{"num_attention_heads": 2, "vocab_size": 2048, "positions": "rope", "qk_norm": false, "attn_scale": 0.0884, "init": "orth", "beta1": 0.9}
MLP neurons of a small language model. Each row is named by its layer, matrix (gate and up: input weights; down: output weights) and neuron, and shows model dimensions 64-159. Each number is 500 + 25 x the weight over its row's rms, rounded and kept within 0 to 999. Numbers have three digits each. A neuron's up and down rows have the sign that makes its largest values positive.
After each neuron's rows, "fires after" lists the tokens most often just before its 100 highest values on Wikipedia text that the model never trained on; "fires before" lists the tokens most often just after its 100 highest values on Wikipedia text that the model never trained on. A number after a token or word is its count.

L8.gate437:535524439441486462511550476421497514494529539506481522498512475527449493530506511511511499483496517475497495457523501525530501470520522518505482490458483513461493472464521516504490475532502514508526461497566464483515494524506510526506525477512474466504513487510529485495553542548518520515
L8.up437:485506506506486509497488519445538510474504567490498457528453465508489457468501466510490495484484539525495524518538500536548485504500496491496472464506505556494501493463481497537507521510538521531508440494501486483465526533490491521451502480554487478484497463483525470477497476505484493481
L8.down437:458492522469499503500544555474479500524514527517499463548476464502520527515432523546470507390546500494507489529488558511531494510517508478486488489481477496482510495467473508505485495487491463488487457475487506488492502494462488511492454494498513492494485495479494461546475484440474492502
fires after: " (" 23, " (1" 17, " (2" 14, "3" 6, " 0" 4, "1" 4
fires before: " |" 62, "\n" 17, ":" 4

L2.gate208:508474456518502492518508478485469472520518510496567520479501448487549506493507494489524512518526449530475544521507483475472491501527473478491476513485458550526509547454513515524512529530506504507542500485536500501489489500512543508493509513528497480542577476516484485495527503514460476470
L2.up208:484520485497498511515515491490505534483485558469527430497480470492493489539493520515500454510464437482491471494469497469460473458465519486450517482487456533501530501474484490540495508528509495516523515525484472511515522503475491495479523484531496457502527460518488472541510468497499466514
L2.down208:497490464523506456533531512494490494458522467493534499479484525534496517501506490514532499516513517489467518481485485505498483518467482470514458494458490518541509504446528490504487526515521528492479513464476475499543493504500547452507483511514535490513529475532525453488567504504512488541
fires after: "\n" 40, " was" 7, "ternational" 4
fires before: "\n" 42, "The" 8, "S" 5, " in" 5, "R" 4, "-" 4

L10.gate173:538517492471508521475515462479476553496487527515482543490502511491498494475460503495500455517515524520499534469528490488535523513477453539553527555524489522478485528511484521482489466461489512497540522509488506467523480529534500513501544514503546509509474498502500487479467505474515506458
L10.up173:559479520481521501525497486533487466494497461476505512519519514492495518449521491534551481477503481513551470457491481523475488484518503489539469467482520524481488487464500516488480505496522493501498548496500520458495488483491518469533504469525477540503474504445502488498515510523493487527
L10.down173:512463521473533508487513507541518506487531506539525503516495525540498525477503513493475477542491490485514474497453488476476426527499530503507530510480480511487522528513511516513488544475482481548505480530484527497515470469504525507504504487508475521530526507545469487515469502458473533481
fires after: " f" 23, "f" 11, " F" 10, " e" 7, " se" 6, " p" 5
fires before: "ure" 13, "her" 12, "ures" 9, "h" 8, "y" 7, "ale" 6

L4.gate607:506516483478462509479482521452512540452522533489494518483529512499498413465475512446520480537464503509469524511472442527514483538491534523496523521500514522541484479475475484496553502538486533503516515522495492485511523536491480497512497483483514470497524508524557530515501466538546422509
L4.up607:514497469497514481487526518496474511513460503488516472461477508445476451474510460507482513533531455477498455505508480487478516491539536486524478519497502508490523474462468539502555437483466492446506504473483534432499524509487536465522448488466488516465545503470483535522487494521508514501
L4.down607:463495500492491463526480541486542519498492459466524522496498479497508499492474508511508517484505536533527543505494504526489526457485484497481505476487530490456506528487500508495513482495502502522522527484509565484499500523523539487492486511513469503453511545452547558508491484482461476465
fires after: " r" 26, " cons" 11, " rec" 7, " s" 5, "ru" 5
fires before: "ing" 16, "ered" 9, "es" 8, "er" 7, "n" 7, "est" 4

L12.gate190:523527495500502512500509471551520543526517520488492466485506525555523476512487529506512487547479482465487522501489507541538437493471470491475501510487476475524509522444438501543492550498498537535573501493510491481472523533540501524465540462513536505501494516525478509502499535532516525541
L12.up190:498519484504522501487457441529525548505507524483519467500489528491518482547504524514474486512460490468509533527525493532513475495466459493494503510552507475500457478466454499493505551490531516523535533469508526493528524539500496494522535498520535457525521477502493466507488550482497533501
L12.down190:486490493524525508489514505481509501548483469507536470530463504498505490521504503435500519494518477487491479515485518507475370498372466474468498513504481506505513493494506494485502513528533492497496516481537537523481468497506505502489546519494530478508513507502440497518499522504514507514
fires after: " |" 32, " 4" 14, " −" 14, " 3" 6, "1" 6, " 5" 6
fires before: " |" 29, ".8" 8, ".7" 7, ".1" 7, ".0" 6, ".2" 6

L11.gate658:483490479518513482486517501494502472508513536485501490502496510500518529460517446521549447495526504507501465522555493505506514502521485449519493499494506496486506495461488501538514459480503500501512492516555489504535503472518485501556457514476486493479502464503524493506479504518495473552
L11.up658:505503449544497472485513456475502508519523510482507492473492526475550520469467514494510510498507542506518551524548451505457467531478481516512502537525445476535518503470519499558483484496504513497532504533510461459533486491533503474461490496498510480498491519500503465514530480473476486501
L11.down658:516559529479499539519511514516516518572531519507449464505521516493554472511470497517508520449493480568469465480501499496486530498500486535527494497515503517463435508540538490497540499496467549511514454491530509506525522508513477517500501502455500535454486539490534472474527522512497481528
fires after: " =" 37, "\n" 17, " the" 9
fires before: "\n" 53

L10.gate374:462550505497473474527512510537516530490499503475511476552518495514499472461517502484499529508506449511490482512511469533514511482493498477502462485526478486448498517477459492522479459493435493487531546452548520449464502516512487516512463495470470499477552479530511507480537495485531484482
L10.up374:461515509531534521491494481523484437517533527535533514509510457511484523502480487520484486465461503545551482490476543570517535509468486517498515491564483454509481513492489467520470445512496478501490485495462552463503493497492467481541536503473516481493502535501542520513509476499490456521
L10.down374:483507509498533475472464499501493504487519512550514493519485524519472495490549484499477506431499477516494496488533517485504504520488475498479518544511453479496509515473511517548470486512540430522514497465478511462550493519502487515541495526469487537495515502486525448529511489534534471525
fires after: "==" 30, " ==" 20, " ===" 18, "===" 13
fires before: "\n" 32, "-" 14, "The" 13

L2.gate79:472457464503531499500517491496442513502490499499494500486505522482504479507489552498495482528536508476532534518513439488509497513509479525527501543541545486514529514501461489523519526465528521546496448518485505468456503523460467479486428506463505515493537495513513470503459505513488487536
L2.up79:465490471489499489531509513496481512504517501523481487485497491469506482510472524498470487496524503484521519511526441488537515521520447516541519543544493490516519500491445488522536540473531486538510453519499504497471478525463502481488484497463501487500521495491519498517481517508520463540
L2.down79:482484512495473491493477525496518506545498502491510475482527530476511517516498530462500477509517485493490516496497505496494412480433486480467519522451508491539504491508494481490496511477532529486456510513445488472469500505468475500505498489487587487511513531476490489517489496510467502494
fires after: " |" 45, "|" 13, ";" 8, "ec" 4
fires before: " |" 49, ";" 9, "," 5, "20" 5, "'," 4

L8.gate654:530530465495434502508513533533517534491475525524477519509482489487483489488475463485459567499475471502511516479459503491517500481478492534509514479487524481505524473503513474544559485475506492531537506523490517543485523543512477509518473483478542499481526526496484490521476558558524475508
L8.up654:515500504461489484484497491494536467502470512511460480511515508475500493509487461524547497534498477495556481519510448520483502557524491541512467527458521505502502475526451553508524527519490521490515491515542523475520485489545474513502460468500481516543501508545508484509521472529524457495
L8.down654:485477504483485514493525486525510506512458534459490475517490519519506499483498495503518502472443518486538543510491501502510439514493524509481480540514539513521494467507487513480532498511482549552443500486527519526475482466475473492458514521533506508497528560515495529487487487495482472488
fires after: " 3" 20, " 4" 18, " 1" 10, " 5" 9, " 15" 6, " 2" 5
fires before: " |" 23, "00" 14, "3" 12, "0" 10, "4" 9

L2.gate380:492493493507472503528473483511492533479511496531483479464457523474542458477440489513521528493545471506505517477554467512493497527503526488530500527522547535508485492519488529517529507481538498517509478486507507501495485491474481466479442483466473476517505533481479485505517500485536495456
L2.up380:489486489510465487530490507520518537476492539483479498461482535473511420493467483512461492498551487484432499522534465483477527505503488509522481522520508565504533514494489520500524487458541529522518466485511533434491493518527490507483461512486489484548517499493511507509540485514501484507
L2.down380:496525505489505504516503500507521529528468492465505499510495538511501516504486541498486517488489476493491497492506513483519384503414525502491452512497508487518493493511506520487491528468494536484457485501464506467513483489454468486474555515505541498520494494517457496512513468526478488490
fires after: " |" 45, "|" 18, ";" 6, " October" 4, ":" 4
fires before: " |" 30, "," 7, ";" 7, "5" 4, "–2" 4

L10.gate9:530560480526492533505538472517518530485520541496541504485511496507487480551471482496512523496479546507502541499502494541493541486501508506547494505532500481478521513491464496482499485524479511505532462527513511470539541542527494497469518484487496523501509490515536477480544520506529507506
L10.up9:448461501504458505502460508520531495486531472520491530505530484533492502480503530479519501470525484490522503493501500524497474484512521569543530504527507486499496518486528466513508452525509466470505484507514514495478492498479522513558483552491529474498496481489493475507493502480496502506
L10.down9:476531517556506519482549507446492512469477513507525481484498466518495494502456466536519500495515540491484555501484468507481506526474503469505511502519508483475502470445516517502505512501479515469526486523488472497537516504481497504509485515527456498496526505510517485512541520451535456491
fires after: "\n" 100
fires before: "===" 16, "==" 12, "=" 10, "==C" 5, "|" 4, "F" 4

L2.gate397:530564439513501510492533504499499520499456487514498473523506472528519506520507473507519487526476491484489483463462465519499478469477515519460460469497582460504496532494494454496534495521522547469495532469487520530498522523490525522482517431515506496520480530507492476485485482474522543515
L2.up397:524562439494484478454526481493464513502459494484470492525520482530520486515507449506531474549490500469489487483460480506500483467482522516479449464517541483505494519474512484466525494486516557484501520483485531475511513524493508542481516442514509496482479524555478460488476484484509549516
L2.down397:548512507510495480474543513506521476538481466504488484509520532549471515526456510476501499504495479508476492520501509515484342491435493485425505512530497497494496508492503458466504485500499481515461503492477469506502528463494509496495554502504561529511475512460435486509486477510481541500
fires after: " 4" 13, " −" 11, "1" 9, "2" 9, " 3," 8, "3" 5
fires before: " |" 52, "3" 5, "4" 5

L4.gate98:475505467566494541500491483498475514541485486466517537485508515541481480485524513503515482480472506499531503467508537529496479496527506495525512535527519463524473494505480493490542476494520499485506455510512481499521503529461484472481478509528524553449513510497499517476489540539539542541
L4.up98:506517459495489540485473493512495523500517509523552487496515508522482518515531517485522507472482559509520500508510490509485494523530513543547503487529540455558517539526477512494483482507516462492493511517499503505507497518505482485511485468508529511470492491473491467487503496554552505518
L4.down98:521514483494490524523330489498501513491500484513487498512524485494507512503483479492507514349474526493511497487502482533525487514511508512513484480501519491510511510494501483488494488503507443496412515500513500493513510517496495480498507495497523525474505494510487514491471527486506488512
fires after: "\n" 82, "." 11
fires before: "\n" 18, "==" 17, "The" 12, "A" 8, "===" 7, "In" 6

L12.gate493:535522515506503507491510531445521494484492499526514533549505512473511483494494487491532489533469490559523505492487497490538489531468491527492534534512542485508505490478525521521499500503508467475518490506518509525481527491566495534469503484476513491468566538460492514511546540502566521511
L12.up493:509539490524503491512480533515490511463523536464487460529498510461522487550497505528505534500476501490509454500473475512479500499499505536527504535496466491508491480469491529470542514499509494493506458538495500497527475520523517485510488495501459512532509484524553501454499508483507520495
L12.down493:518496496484477529488486462511531518505525401495463494495500493538529525491473504505524513506524490493503556515519495490458492487463500483559443439483492461490492491498498516514517494476498456499500510499483498510503497452475475446492461460501525525516482554514486458511466529487486499516
fires after: "\n" 43, " " 9, "er" 6, "|" 4, "-" 4
fires before: " " 43, "on" 5, "in" 4

L7.gate417:489510451496466486515557510529469538518477492516518516489470477504496460521489518481502490556511473530527478478487521502544514506490516489502483507494514449482569498491482477528499432489498483520520502535511474457442500559504486520461511478499509479512496481536500540486505509500492540504
L7.up417:458524472550513487498473484527529518490532504475498480503536492478539475498492483552522466495515524491515493494516496516501503460474491489514500514472510498534495511531475495499480492468531501489506506473507472486494505523544489479461441466533507457490477472503489464515512504464525507433
L7.down417:527509505490509531516495474532538501471501480446471504475513486537494531485507517528498501489485488493514519535458505505497480519521481493514448509495484537502520485525506497529510490509534516442465492544504494522522461537507494490469454474504482481521532501525498537484473480525485497471
fires after: " f" 22, " att" 15, " F" 10, "f" 8, " sup" 8, " m" 7
fires before: "ale" 17, "pt" 15, "ction" 12, "ial" 5, "ir" 4

L9.gate239:508492476535519518485497497495489504460505468505500552491491504553508523515514467526524503492485464511523517470502516503558505509492521514481501508511505460541480498497515518481468512489493478556522497516541490554524506466511488513476485517480492489456498493502489476505498485490596508504
L9.up239:489492479505508486487491483471504482480482504509491494501547514516530501511482524490522528474500531495540511522506511451499450458452519482474506489494436501516508496483510420492501514512529521536522536499480500479469487513496465494527454529451518507484511472478506475501535517494463502553
L9.down239:538484497504512500485451519527522483511514455488479513474479501529493480465552510524500534458505529467484482465468480551500527486462512546522486512494495497500517462496470511494511481525477451509509528456519511534514461479544550476497554503525506566456519502517511475480480486511511497502
fires after: " " 33, "-" 20, "}" 4
fires before: "\n" 33, " " 16, "-" 6, " O" 4

L12.gate63:502479441477518522494513500520518551499494496512515533471510472516486504507490486475500453581546451506513535503475506467508499553491484525516503516486506473498508552483487519489536487505467518524513499505508453459490515510479518495532492463507500555488521484516494518550513494536543500511
L12.up63:548518549534515500481499479468508500477532491537508498504481487472464473481517526492505494481506463460509506492482504488504463508455518482508505515484498496512473513472476523443490502534484490537516493502454477455485501478474494495493534480490522496461482499533528490467501489494498484498
L12.down63:547502491466532538529479470487510516480520486481518533511517518504473540482485501492522498512496466533464476464493469464492475502489508484493458451524493547525506495499489500493482509522441478490502483475564498507530496499497482508476474514513520528486482491451511513523459502526522467483
fires after: " R" 30, " w" 11, " W" 8, " sc" 6, " S" 4
fires before: "ers" 14, "ing" 14, "es" 12, "er" 7, "est" 5

L12.gate534:501506432555504529512503491493497485482504473495498491527514482485545450485469538520512507580457515504507523496492467503547485513501475475479505533519530462534513464504474506495540519504484524483572457488500492462478506503508510502501534493500473496505533493522551493537471503517515533520
L12.up534:463484513502508541481490517500457502489562498473532492528505532512498446494505529464514510549466438500482468554456514500521475487496486488518515514510497473486499496513486505492526490507509482546519530478504516506517526451506503498476532460490526479496515513430547499533538523479500511486
L12.down534:475492492485504547485482520496531478486517505532497516509534519480491533519510487540498497498493498487494479505503539465516457517452516463478487516481487485542550499534554536531525519494480514506506504463497517482483535484511488478452507560501503501544504494460508499487490535478515453510
fires after: ";" 36, " |" 24, "|" 24
fires before: ";" 34, " |" 33, "R" 4